MLP neurons of a small language model. Each row is named by its layer, matrix (gate and up: input weights) and neuron, and shows model dimensions 32-127. Each number is 128 + 24 x the weight over its row's rms, rounded and kept within 0 to 255. Numbers have three digits each. A neuron's up and down rows have the sign that makes its largest values positive.
After each neuron's rows, "fires on" lists the tokens most often at its 100 highest values on Wikipedia text that the model never trained on. A number after a token or word is its count.

L5.gate1130:150116152069107085128105120146132120123138119150116114128134150119124118102113141118114143105131119111168070131107091093157122165083101094146163086151102136148159111127161103110106134101120139154146131129101115149158115153147104096113131118143115131154192151124136132099089138138112154141
L5.up1130:127150133146146139112122078152097147113133130127157110148110159106139131190146112104099111081079165093164136099151123153119115141157121146139118144081147165089134052168137144157112122178130155101128122157122129132111121124122127130148123073074130156134150077128106106123137130132143117123
fires on: "." 70, " |" 7, "-" 6

L3.gate155:128158130112198104094102124154141128134127150138136154101136151122130156115124155124113087110162153081105132161174121102117181091111140109109105096126060102145121160100113125085129167121127141130135123140117110100102155118122098092158144119156155158119124135137122078100110150122139134112
L3.up155:141134100146113121071174096128128099158159141096135092155086119144146147163140105137111115087129187160169107142139145120139125144151126128121162137088077149139155106109107101120128120147110128116121139135118127160109124117079105109097123097109144177127159093112138125128122127067147153150
fires on: "in" 32, " con" 13, " in" 12, "con" 8, "h" 4

L4.gate843:128193119111134135085146152118110158159166094073141192108141122085111081115140157158168139107094162078152126132108129145121123111118118101159141108154149152118126146133160116119149112133124156131133135128134072133131152096131130139127134159121131093114135037132115133130143105146124096129
L4.up843:123168117138153099150145127133143159152168115110118102143149110116078071137115137123140125138144144150127132141124174131112154068095126127105118109120100124122082105147143164112139137148119134122100164119127110076148141137102093137083129148099101113148129116128110095101144177148104108123
fires on: " National" 22, " World" 19, " American" 15, " International" 8, "National" 8, " European" 7

L5.gate396:137124127027135104123135082154143119126131104116152156111151143097127107155146117147174125108111117116117173155192108117176153120130141098130125088132112138115091120157118111106099142080083137125148122127170140131104117096142173136133152177149134076097131132135126091117122123107141151132
L5.up396:141107110112107125105136094139146133113117099107147160137124093113142068166085104167153147112099089149105144147165109133172134088136113136144126124127129168111095139121112143092115148145119153120127136158168120091111120123082126126151159158100137088152118115142095135116163101103133169160
fires on: ":" 44, " Ka" 9, " (" 8, " /" 6, "!" 6, "/" 6

L9.gate1096:124101131100101107118118135152108112142141143102126115143143125147125164187144126113081122081151162143141137114120120143147121145176095140132131124152120111138135121091183123110137092122119120130133098106141111105152105124151149164149083135146144118095108143085143160104115149132148188122
L9.up1096:149098163127133140058087097109122135170168081147139119117128106126137093167110142145120149108092106126165132135117126113110104168142122111128109159137142107131121125143137114153161108136122062135042103105124089142174124106148115149145097120091132144104119140154166128122151188154122158123
fires on: " de" 35, "-" 12, " |" 11, " (" 8

L9.gate723:124167117134111134122158152123126099116186137148121174151089180094095095165112123088120133180167118146116112132135110097135085104168096154119120149130119143143100122145140112078137139184115171157125137146124140122171105131168156101126142104099133106143167085144093102120128119140163126130
L9.up723:097133136162093103113143149122149174112105173130149146162124157151091163129151186078139120139129114146125122159098143129122129107121115131138127117091150121153105117145133129084117141121119128175164160146162162101138126145147184137121142133141160096152108099124122107138159145111125123112
fires on: " |" 60, " under" 14, " as" 12, "-" 5

L4.gate1085:144112150096131145141180118098136092107117145108156132169113094160131147154144152138148081153119153144146111102082124121153111115151117122162180128112150124115113119127121133108118093114130179155109122151179118103067115116137138092131142119143105135134168136069119117122103113156110158159
L4.up1085:134052164141152116131180123139136129163106149135127123170144135171130113104146126115157082101154155112133119114111114115173112155091082119138118157122120148125127097128113102143104134147114128149099173107139119095158108154144131126120156108119087140141147116145121141125109099121082119160
fires on: "." 74, " million" 4

L2.gate677:144102126123171100114172154126117120126156144135167149121118144086139122185146131131129106159111137133148164171122176163132129122148114117131088126131057134148165137163067143148121126132150117150126176111137115116109150104124112099127151089086145093111125134139149115095115111189136168146
L2.up677:114057122123191118117118145137141141119126130105146098129151136096086144113131108121085107102142092156162133163129113181134129130139147143112105116102069111116171136169116110164133097152079117117158153121133125113117141095133076120129128097109143102118130121125136100126127075146097132111
fires on: " such" 34, " late" 14, " so" 8, " long" 6, " result" 5

L9.gate1141:101125146121139117123125114114118104187099109091107126140114124122118154113122133098111155144143167123121117135114162149141171178095131125115155143099099132119083078139105136148131134156113131122165085124120136173113148093125130093138143151135121121149117102122119141132134121120120164139
L9.up1141:128113160169144125129092084135149122121097149120107117138095121126137140122143110098101084133132109099176111115150132114094140149089114118121107134081070113154131128160111114122132124143125096108130117127079180151158147098099147117140152094115123101119169118111115120142108155100116175155
fires on: " 1" 27, " 3" 13, " 2" 10, "." 6, " 31" 4

L5.gate1076:158116128103092154149152096123098108127091151134140119142133117134135150119178130130126163124091156134099124105098132118140168121101081115200101133106049108114112107160140180150109155117096106153104142121077179102132092134110101150133140133142148138092095112120116111099147103140105107127
L5.up1076:150142133111130160108138099092147158104083149132135158142069093123122138142139126166131145123108117116157120130134144133135143119104086110113148138159124127122140104146147137123143150119111109122100150149122179141168143134127088101139130150141138126118144116136142133132135095141129124090
fires on: "," 66, " and" 26, ")," 8

L3.gate494:135114135109128111112121174106123128126108163147096103110162115120134136126090152075108141127087114154123103124134156078150116090147132157118116127151096109167124114108129115167112174131173191155111122120123147127136138124168112114120100162101136111163133137111163105130134087144140137129
L3.up494:108144115132082144170087151128176137118123119103057139114151150093122124088122174098143160166109159098110157088149112169154133114155140193135141162155136143120084122133133131126147151125111155143124130095126096115158139096121114118120142162185151108148163157094155134156136111148149143119
fires on: "y" 28, "s" 18, "a" 15, " Authority" 7, "ium" 5

L5.gate499:120166124119135113156135097142089143086138147134125113136139159180128130139085143135124143115131154070099167094126079128134083176139160126117130093115140122162131174116101139060103165100147106109159063149142156144097105142114108105156138147101126137112127135117150146147156144115138134152
L5.up499:118115140116139098147158139130120124101172171136153148093171158135116112136118143125126110104117131112125165158128123113084145136137138106137106088122125122130142150134147118126108130128142145140169152123167130148107086069078143164104123127138084120124110135097173167151184132154144099105
fires on: " |" 39, " –" 10, "," 6, ":" 5

L5.gate1136:137123124081119117161114119147132154115128155138147122128161147107121122154109154118111166128111109096122130128169123142146095117142139123154156127133105128175142134144100120199127155124131137138127095115157148144123172129112128101127091133109118160129126142126118074211171100128155127151
L5.up1136:105189107054093166124152140118154158131130174137138103115180109113152103121140156124114132163087128148157121130142140104127118167111095169089134176131100129145150169101123123157128176088101132135131105087111120177141107149117140106133128137158155155116163124154148135140150160121147172162
fires on: "s" 85

L10.gate535:118086127143100163087132114145138137081099149169150131135068147135090091160163097153143150161109134096145152132086131092154173155173113102111084121138094137140164057123097138171100126105152118124130148110143119106140097080126137120170142117142164109117135140091144142105138122154132101144
L10.up535:118076146130121188113135126087123113098150141120151126170146128127136094154175098151140167173063115138113118181086132105150145142095160167113139156146079092169153119128159146135156134115138137130160144113147113103098130097137148110133121133138150127108119132087086108126115104170135168127
fires on: " known" 26, " well" 23, " such" 22

L5.gate97:101157125102156163157192116143161121116114141120098125124144115105138153173142125123122132147102111126118148070144117154107161126142121135104132153123126092154131139127141089159182157158113108148095141114111107108097153091128118152104129116108091124150127083127136127147137127101158125107
L5.up97:103153093087135178160131171154130120133112136108115117127156130146079166150126134147109118148079100106138118148141120107123128157142098209145145134110137137151126120093187082130090153149094121152129133133151155133140127101092129111141142120206152098123132076179122098122114127098140127138
fires on: "s" 27, "County" 9, " personal" 7, " Personal" 5, " family" 5, " community" 4

L5.gate610:120117141080100138114145169107152146088127107159101115154113110124164114158156174137097135138128148183096093096093112185140081151081106135187112122131101151124110145132097128128125163104097086131120128126091149157139111078086082159101132121110130151095176158142139116129134131168180112133
L5.up610:088114140154132137066132094140080156125143135131111111119105127096147116174081133146064165111163172098139114139124149134110158152105137169115171178154088096127151125116127142164167150160102154113100153103075137088115107137140052120124094149118169165116138131144118151159140131137119164103
fires on: " and" 35, " from" 12, "\"" 5, "." 5, "o" 4

L9.gate230:141174157157097065082117152146139123111137077119136132103139155158125103142145160149144135140114115176128127094105155140124145090133090105169106122127128122108090128119150122112166115147115097125172137129105138127170115111115130137146086135140165098138101140102157118103130148108181141100
L9.up230:144146135137094143101152163146122138142136115115133077156139117152090132145124106115154137175092107148129122164134153142102118095138153111125116107124148101158156143141132119141118093126109154138084135158102111107123143113142124143145178135123130134114100137157120116118129188141170150056
fires on: ":" 41, " |" 18, "-" 15, " –" 13, " -" 8

L9.gate855:110137143160124137119105121137126133108156078148115116124132137093114123120127096135115147095125143116080124130091154123157109148117114072144138130150153136125135130128147115130138127098180098115142088140091180121138155105150126116130120113180119125137127121117152094132126129072115140129
L9.up855:116113117156119120085117113137116146150124154127145110176141138148174075132136111067060103079135112129106151149073175109145122117134119129108099138115113133124122101143126118107115094136142136116113083102078177155172180101139107129111108134148119119173124147103149135138128138099087141170
fires on: " |" 42, "|" 19, " on" 7, " from" 5, " 12" 4

L3.gate971:089133078131154123138128109160119121141101115102114094092100095185110122141102134125137132104085135129122153152128122162142134128173111117168084136126100126122135112093131112135137104143134188133110140174146131145105098104122139107131158120184106112139169099100100115106113128131122116129
L3.up971:149104139096117121159113123154157173151116092151119128137151140149081096144104100100137134132096125145126145107096141168158159126141137076146098139152116068163134097142157104099137178130137141103114116141118125117090109151118111107132149145163145171118154168089107140132138161111093150113
fires on: " Angeles" 19, " year" 17, " York" 10, "ed" 8, " City" 8, " Kingdom" 5

L4.gate754:102138144133158127078135155138134058166129125137151113159111153133143145112110116102130127149112147150106081166085167164134134134157124189111186167171112156099156122159144135145114127110143137119107120146117120143107106109136169120121135135124139170163125144143154139149119100143162162146
L4.up754:126125150181163133130137110153104114148133105143160129120120099096138084137117153143154133110123166143147126142146079154073136114151098183144130107156166116100162165141104118118114143075120066096148152116148151154140153119146151134122135150164158129137102141114107122148115123151190091120
fires on: "d" 20, "ed" 14, "s" 11, ":" 10, "-" 9

L9.gate240:102206116081127142098141100124122123140150109139184104147160109126126106177109151118151117125155134127095148101102108127123133149123152155151170142161103124103147111109144095134118134121195120143138117140121139078153122152135156131089139145129135114132116130100102141137121131121115122131
L9.up240:118148160138100131137151068141150095126123152120165111076137092098129178134129112132112150135116137139141088163116157116110092113155180171141077115157157137157152162137124125170140117132133141127172160123118135135151124136077105127172136154136128140111137126173113164150175124107136146175
fires on: " " 33, " as" 11, " were" 9, "|" 6, " |" 5, "\n" 5

L9.gate1160:153178053154108192079143134161118119116183169153132131126146131157058044117150137112104141076146120092111114100124127163124103109138130129144155159054118129096093145108130127129095121170129150110097109128109131156150128089130142140136132117129151120115113128084124180147144124115137136129
L9.up1160:138066088109121152120185168167128149143137141137159151130117104115117134119149124111134108163125101108116102130132118125140127132121127168132120161095121146156124139111133110123105164126108159121121126111153108136125120129136105159111141173130124132111142097094134108139188115157129112124
fires on: " |" 65, " JPN" 14, "|" 8

L10.gate330:122162128080117154105129158148113104146161115138113089165131145133107172160126114097129081130131181132122119138176137148146127142156090114171162100122149109104093110113133093163137104158156130169126125155106125159099133108138116156160171142181123150101142119143125126101131140126132136152
L10.up330:130175125138154136072116135146141171136119145136150122146125137165140117141127144167109094116109151179139146147151099117118115112167115078131138121117155144133126140138113125148122165149103094106122187112164108123143083136165143104088147126144152122116126152137117109124129145142142155125
fires on: ")," 32, "," 28, "-" 14, "|" 7, " |" 4

L4.gate80:143120142089127102121117156134132143184120162131172117103157121143117138146163151114163105131167068156119104122069093140147133092139102153111117131135127101142138133118166108143116121111157110144107120124094140145130150156119131121124121155129134120148124173132105147142110088114116154150
L4.up80:150141120131133095156090112153115080166129124108101134088145129098130096088115091137138120130132147114133143146127145105129126103119117125172137140080153148082136140135098139089122179159106152137122088148160133105134091114099127154106169105146175164133095120100140104179139122135110107150
fires on: "'" 41, " a" 12, " his" 8, " of" 6, "-" 5

L4.gate370:141087151054102123114132136144122076123085106102068096154133154148118123155108096150121050144144139136154112148135122140157133150127120135131114133137115180085131170113131162154122119121129181157076155153161155113127166131133115110130131135094135129111144156104154145111145154120085116161
L4.up370:131117170104099119119112082132155129132093133133150103121143132103142140160145141139122110108127114119117107107139084138153127086150097138133117105099117105107150105108142113148118149146138159109086103089120204114100118126112139103124127136143074116092141151151140104123149133127066132114
fires on: "." 35, "ev" 6, "hawk" 5, "ov" 4, "up" 4

L4.gate1054:100094100155140045155060112128134100179118134145102136109108113159112085086122132129105102153104147170120170145156111172134121150095109152165136128151153131138144151148143143117105087112112120096132112116112137114152095093174133123132119120155137147153169119127160089125117139168157116095
L4.up1054:158106125127086096116126198176133112152099152089123143114160113113113137140150150149109114183115145123142130124146161134138112103113126097112143119140108099145120140128138133137143165102124083149127149140087133096105137104216152149166130099107124122128135158176148152086140124095146117136
fires on: " |" 54, " –" 13, "." 11, ":" 10, " -" 9

L5.gate55:158159148112134122112125140160105113101122131157140160152160136129142086133121102127103136115157190109092119117139097122133090109090102096157160151133105171114125153129142111117114166117146110148149123169139148158139159112139127121135137072136162198111131152135145139104129131116149148143
L5.up55:118152120107126168140099144139149139137120132133138149171157115137133129118134116172086117116158163117190153147150106117129129123119119098116149120124160141130108137129123127150112142164134147103106146145164157104132121120100106116139133159124175161103142076103154144113109115119099158115
fires on: " in" 46, " to" 14, "c" 11, "in" 11, " In" 6, " can" 4

L9.gate782:100153104117092153150153139133117143114139091127106175143111123086108097118142126128151150110158066118126153169131127156130073096107119128165116100094082140154136115125111118155162134138151149139134166138136131103141120154142136118109109153111166112108097111139144099124062103122156099125
L9.up782:104121104129119135139124150179129179151127109132109127142093133088157116101107131098135141104154122126142129186120132118117124137123159123150114128140138145148150143121091161110167110167150157096165109186122097091152134141122123177103117173107121136110101122157119069139073173159134106171
fires on: " of" 21, " during" 18, " late" 11, " During" 10, " in" 9, " |" 6

L9.gate1212:135130103131137152123118145142103156124124128134170139070140145103144109115067103137120095147140083137109101083157083149088092155172116123093138110146145133142136148134139118156140135153130116125112158126099133124134187144106170111161137093124171125131159128152106133116157117114084118122
L9.up1212:157098125076062129144079147176150161125124134121126129151119135161092140147131118115163142140096155107127131110091167114134150143117111132113135161091173183149141096139143106114112148171133136124088060133074181132114114116142128142153147108127132153166071134117143125141163127109158127138
fires on: " of" 26, "\n" 13, " in" 9, " an" 8, " a" 7, ":" 5

L3.gate1205:126139135156154105145145126152143129170134164116081168102134130144142092158123147117163119120134133129176134131087136133174125133132130150132136132134135124142127140146162127138088141129138122114158062127104099175130130118157142129130140120116108110091126102127121135115106118176091102137
L3.up1205:147147125137127145144118140103110152174142173135070120107112133119128130105123193148120163135133176133115176151057111164146119089120126124128147123145171097111108129118138127163120128167092134075122100136101106150142097141108140127081133123153139121121121056086123164128130150195106109127
fires on: " American" 25, " national" 16, " local" 13, " Serbian" 6, " Greek" 5, " National" 4

L5.gate575:113171083136136075113115147127130136128118104170160146114104143167106118137121147125125145087166097130138149163158100174147137121124144112085113154072136164142132140074075112064142166137128066122153153116166135107126112099145119111158119108092108087131109106097101114152122135141117125122
L5.up575:132107177140123106173133092116115127138119155149103085125137145107146144116125123124132120090122111122073111151148127110142136150094140128159157112133130136126116121160150117126116117127140116158144101113128119138161107121109147125161104136148130138092138134172111156185129149127136116110
fires on: " and" 68, " |" 10, "," 6, " /" 5

L4.gate245:094106118097126112153131179118126127149136142120125106146144130032143119211130133098137140096153128158146101106140109142109137131135169145106117108104115143122100155189143138123158121130141131158086144083100109166113111130145146133103121121106157137183153147129067098115139135108142123106
L4.up245:125133127131126132116139115140126099131106115158137135137156112103114130142139096185132118147070152074137105171094114152053129073113135133106139103153116144090124151140155106168132154142131109140125111119098098158094150097096102157167136124117153186143148140077134101118143098111156143122
fires on: "-" 45, "." 11, "–14" 4, "–15" 4

L9.gate322:118094147139120100108096111123137110145154127142120108099102131123143091155164130115151150127144130133161139105138096104170140164113087129133125160083145140111180190118159125114184138156143106131141140154135143134161134110123125124080133143069163136128192169121108157131131133116158172156
L9.up322:156110106105100139123126093125088137111137111138132154153124138057100092136081106149140130121105105105184117128131107147108138103139147141115149121132121138124135137122116145172125149149120133139156120172146122170090136154087152113134114131082100125154186122117121149101120129140082148119
fires on: "-" 25, "." 22, " al" 11, "r" 4

L9.gate138:116136119114147121154087110106136168089120119101092120109130100182092127153140134144109130132122153117105176150115148117141138123132121103138087153129146098109128103135166104142148139142152133117133131121127105121119128079078161153161122127125093093163143143141129131107136119116157126100
L9.up138:131139144069163135123117112126133181107127070103127152134120148129123128181114112125111100082111135165135210116096122128147095131120105151122099119109116120110135099127172109168148162148140133102145122138123148140175120153111079136139146133148130122109120179098129166146164168164170172153
fires on: " to" 38, "ed" 12, " went" 4

L10.gate111:154186156132155122126166179162159108137134129131130131095155160126147130107140112094134145094113123139153122163169139151112117138170145109129155171114178152121116106136136130106116127112139135064101133156093136152093149104126108153117140161144160142107105135111120136117109097129196152124
L10.up111:149127152139171103139106126147155123153121111133119114149099161137113160121129120072141147130104110141177142187140105134154108147105113108109124140128158155120133115129112143162130116161109148095119151103122126105082176081106096122139117075168141139174115213154131104159102124146131134096
fires on: " |" 34, " +" 18, " and" 9, "," 6, ";" 6, " /" 5

L5.gate1085:167106114090083120183177115103098109100094164091140151141153093119131126185138135140124112135145117181122091118136158135155147118080143114160167110135079088125143100098132135138100124111154162132107134145105137072104116125088132126096108114118147134076132126107122135106110107135157127070
L5.up1085:108117101074122134130178104127108131112126084113133163155125134134181150133121109136149131097113153154063098130130128139125119126093137089196146128132061114161078108138090159168146140117130124114077158127111153152136144133091105117130128133133129159110134168113115095163130096147130128098
fires on: "," 44, ";" 33, ")," 23

L5.gate1038:109158134148148153099107145132107130111135119141088073111100107127136132123134107123128089172125187119138154099136124145092164154147122154097159133105113167075109103061116090153111110163091138138135101144103136110131126179176101099135114169121117144100152128105123097126117082131120119121
L5.up1038:106144140159178114132097111108150112119132122100135115146121124130111080122144135111121118150169130112096117080148134143084152157126126110157098125176113127108112166110127121158145107144133128099130128090145142148129157118109084108099138092099169140107165118132135102158121155139120146119
fires on: " 1" 41, " 2" 16, "1" 6, " 1960" 5, "us" 5

L9.gate444:106152126107178133097086130151131099162106131133146128122143129145149103159124150125120133098106120164160142141121114162144115136121120106124110105140192164094139178089140119109129181144153136124157130125185104097155121115132149138110135078178126155098099136138117113099140127097153127103
L9.up444:128144143153154120122145109105173097138099136129127120112125141136112117132125184148162102162116123160142156107122108094142126193107092075145144117113143181095151165111116146101172132155127125084133105141119118104140170097158132125155092106169130143147123195167128095106189137140130109131
fires on: " |" 51, " in" 17, " book" 5

L3.gate635:112113109116131098129130086161139126096143112142111115082110157135109123134166124161123115135152160164154142128131141118112134142158182144129114130149180106163168136104168140083154158089132169112115104138167136113151127097118118154110157146140172124118152122108111117133134121125133128115
L3.up635:151101141122091135098129142103122097114136135204147127110091127159070109133109142137138121131142145174126156085132114137111116135126130134157138168114219152122164117148107184118087135096129144135114134167155101106137159113094123172094190137141156111155149144119134163149114139108115077060
fires on: " D" 65, " B" 19

L4.gate189:175126135142122113129129121123120137111119117133177119117108134150148148110144106166160109129087146135177134138136175118145136139123112112182114141123092129111173103160123125146111160112162131166133090110110125088125132127138116114130118132100148137123122125136120084067131129157153165070
L4.up189:140148187112105156136105163128138157113146140123132155100066109169141105105115140168135101118144144093151121133114107111113129072162156082184156098178105166112173128094118137097152114102179112112182140132101177085154164145145110073146100147097188129108125141101146146125133136141128208070
fires on: "," 55, "-" 14

L3.gate82:083148149115145168122137150121112127129108148120112146154147141138104127171137129123148072088131152135134134063074130149145155113124146118174164120127165174112127138087141157166116063097128149116143177144154139136139133130103160120130140101073138169151154104159125104185135136121097151120
L3.up82:158126099174130154146157121085162157133096171153156111138129132133129114103145128127130108138117182105096124110098129119122165119126113182145135132135135110139142130115113109149130181104142165061096092127126153095128143117162107047140132163071114115090194099139174150101166139139080135135
fires on: "." 47, " United" 27, " Sch" 6, " 3." 4, "\n" 4

L5.gate107:133136128100137120139121131124132124196066134123145100138108167161146097141114095109150161116135067134094091142181107174154126119120147071124141124108095157119117145163164068111076148104103181166152124102152140138071131143123164136122174119130123160154168137099111086090149113130118156155
L5.up107:127148139131140146122119113137134126113126177127125132147146120121138140122104153106128149107168091103104120148128127137130172161125112113115110117123103128121093119103172134162128170123135148172139117131127089131152104170141158133099141155148120124152151104104100120134121135144126134151
fires on: " (" 76, "\n" 16

L2.gate1102:125104148108151155104139090122135120094100135178166088102124127111147136107140142207175171145105162082110124163151114111116138100099134153137112153116140093125184094133184113134120108096125130154149133124144088164141175129141153136108129075136165198120153171128139123124128151127154122130
L2.up1102:157118154148139151121112134102167124100141156155141109102112130127113136115127134193145146137147099131109138130158149103131088103116112129172169135081101130120143117120175098151141154165103131101078156131136058200132142159113159160117131085126132212128138130139134113137164169118185105117
fires on: " to" 33, " After" 16, "After" 11, " of" 8, "====" 8, " Despite" 6

L3.gate328:111126132126112145135152102101113129110168144129156136127144171163145129086146137137076139131111115101098129173169118126124119093115159122162134122092102125097115181126119138144084147102166167122105162153127102166148131142070098165127119093126172088129165062134139104127090101118123127080
L3.up328:124107122114159148117152109115132128123155117083105104122170126163107138111162149148115167135125165102097142167156132110150079105091100140102122156133139088123120188155115147163118141138128186175129151133100122146145168119149096132138134148131153133132149089131125132169087118099130130084
fires on: " to" 19, " as" 19, " but" 13, " than" 10, " and" 9, " of" 6

L2.gate1166:131137120127083064103125139139102150114100103114142120136145151151120116117151144096138123095118156154140138148107103111143103151122158138096117152148126123090099139097171134105169103088081153132137174114133141124119118111132146101129174117128163167125205097098121094141132117131119106081
L2.up1166:071095153117082112126138139144115113143144146133133135152136170101144120149145166150128131140123131150156106127167124131146127134126133147128131117130154144126075141123130178146090155086161151071083101095179146143139164129114156140120168084115126109159112129099116097156142155121115116079
fires on: " B" 56, "B" 26, " b" 10

L5.gate895:169137125087125138102169122147122119130170126154135144111113165135147105076103126130137167132084150129111134153171108178087153106141106125126083134115145115129140128144148135125104080133096123150154171170178121179143107096074075086095144124204146121148126146145137121120101136134147171113
L5.up895:103118075125108140150131099138150116112143157121146168104123165128115090141082170125140114123147135127121131105136107123082106107141135111173100127097105155145154169128140116097155142113151125141164153095135138105138163131065161125105140119162175116113130164130137162109157125119097150102
fires on: " of" 31, "." 27, " for" 15, "con" 5

L5.gate370:161187131114130145137142150162117094105127108116138109135140160114150130141107127141131133150116141138131136163074152125108029138166077097136158128158160133137117134114126134167102149147127125162115126112145169140104123062113136113117108067152157110192138143111165161102104109110135144090
L5.up370:145128139093104145163105125129134106177113140105101127110133137129143144116128124157156131110145161155141106117118132106071122126129131095113138158179097122131131131103090130082106122130129121139084100120127172150104128090069097138122087126128128138115131135138184116151122121126185150124
fires on: " the" 29, " an" 21, "s" 18, " a" 10, ":" 5, " of" 4

L10.gate28:034119091099123134109120165150098132104179143134079150086136141093090118167132170096143139134113138126139132143152125131103125109115130173155146116087131143135108124121150111149113138130146137140138117151124113129115111124177117132130110166120172165062126127094117072132137085150117163089
L10.up28:092092098148103146141164140163137149122171125119155111130172122148118106115100164120165108126114094117154089124130103114112065145119131124139176167099145140127106131170104126088117134148134142105097120140151112104134153168128102153140095144148151105118123106117134125121145106100156124165
fires on: " |" 84, "|" 7, " –" 5

L9.gate618:120119125160137141160092150172155136142105109118092159149119146175106117103126137107152152157118110146108095148131094140124151133131141153173146098134084129109112140100134147131089108167137145112129174082152133132161117180165121127146158126167085149100126165100105086112083135161152137112
L9.up618:157122113136151122140136142188114153131168134140130090109096138131107112109084150156148098109113151117120124148107162142155126143133135110136128173112086082123089101123139096122127146127100152113153129138130164141090149096153131130178128156143119108103157105132134108109158160113068098109
fires on: " |" 46, " 2" 6, " –" 6, ":" 4, " GER" 4

L10.gate974:116152120183095142129107129123129098133115091095089158140184150095109115130106160132118134108146138089142097149093071143138145147148130141146127117113147128148106099108160161131115138158113128122112157132132148074144110127159136147135086146122169096151127174113129102125102096089126118151
L10.up974:145083170135105141129176132133124162096133118169162166119123136134123127082122123164158145165139122111138109136130110104108115087113110131115150115151152174107158170120121145118151096104120126092081124116092157132116145123144105182105074123149161151147166148134148128125115078115102128174
fires on: "|" 55, "\n" 9, " of" 6, " 7" 4, " |" 4

L10.gate598:080137126157135098099124114138141100147145109147138100127125127096122111114154151102076170163091138116138109106132167117159121149163165118147177149147127167109129162107129164130112173097126145110188129114121180118116157090117108130112143085149114102168099195092136136125157138137150158075
L10.up598:139130132150161103123164117102121140087111125148117149101151122119135090157154133163136089157168155114111082204107146101077135142145151128115123110145149116117146093140089096096125163145126140112133145123105164139111160126103126135084105116175130142122080114145136094118145110110144074131
fires on: ":" 64, " un" 5

L3.gate623:137139126125150122118148081136141110162141144130134129094111150153132132100162145208137160121077104129099133154196106133115100108155119128137107128129121147115124170115184119146097169134114160149164114171112134170121118114097126129093147136145176166139132165136088138122149129104136146167
L3.up623:124115110138147127151124069116151090135174094127115089116129150102127129117142142175114151127109130102099116152145141122104141109110154102156144102141103138136139179129160099139100105127118143137166125132115075144143134106121126145124123151129208153116131148162153124125129136112108119130
fires on: " of" 33, " to" 32, " for" 13, " with" 5, " by" 4, " Despite" 4

L10.gate258:075158101137137109090117120122128121145135134166141125175155131142117130126114127107120120134175133129126119123138124115139119120142136121151178152133153088135131097148121103122145114129113145103185160113165113147169158119134130118104109108123155117120131105077121097106122115124151186105
L10.up258:098160130100182150131135083140106156113148124097078129097117125120151122149131120123143180115141137112139078136137162107078130103160117181171084098134129153130164124123182141119105111132089122114123104125145149130150121109135098163144150132166131130132091112105102109151143147095133104157
fires on: "\n" 75, "s" 5

L10.gate808:152092077134085159134152150152138143132150144138119079126134114151151126132121142111111123113130145158139127104129206104109089146117154094125128172151168123096106096150128098123120133147113099107138112112105157101128113149149105109145151124196144085125092108123139122148093109101124158119
L10.up808:167104109093092153074149120169151140086140153088111123122131083134110126163146121058116116122162125130112114100138168109117120071102122150129096154113150129106171120152127136130124139146099123088183081119097129113091151151127103132102106163129142148146114123097136081119145113170128132117
fires on: " |" 29, " on" 25, "On" 13, " On" 11, ":" 7

L10.gate879:140098089125170104163116152144091135135154109158085150100118093141149100125145176110144100132094161107072143169134104100149120084121134169155132109108116124148096136186118135106097122125141135140147119112139123135136123092133129097126086121151126110121141127122107109130175141152149105113
L10.up879:143140128110144154126135104124100143137122132107098110148118136148111126105140160135090082098136146136080136196144122116116065136111082121078118155097150091119157097126099110126123150108139139126122102105146109134190139135143103153138121127175134100095173132132099120144176101102148155139
fires on: " and" 62, " |" 9, " with" 8, " to" 7

L5.gate749:120133137121153124121089134107071116133129153145121115096158120173138139163154113144144175149127076127118126103127113146137133142147097105167114141140108097126126127132158149144098174122120128146133103101125159161118140127078174107126107170127129133133129142088069151179136107105150150132
L5.up749:150160106139166166123128149110118187182097138159155117121133149163136155163119129138095094131098109158168117183134132121119114130102106157123083158157115152083132128069122123139125191093168140154128150080147124120142112132142147139163095108154129131101122132112090151146096143120193123091
fires on: "s" 59

L5.gate1109:125130093116082134132144114214147140067104104126119128095133126101095104130209134146156093092171154114086091132110154138120149161170132093096120109116083164142124128141101160176151082153136166138151168077143150159126138096104129129174150141095119144131163133141125097102125119124124107097
L5.up1109:119099101103141139114123145131103145130140150155113123191119130127122128138151156120119134109145135126107127117077130139107123149161208138130122119155075104114126147129107119120131090114123119123128125174150164116156167086094137059125116117123113110033152164112070113101133127138114107116
fires on: " as" 19, " called" 18, " long" 15, " same" 13, " known" 12, " named" 8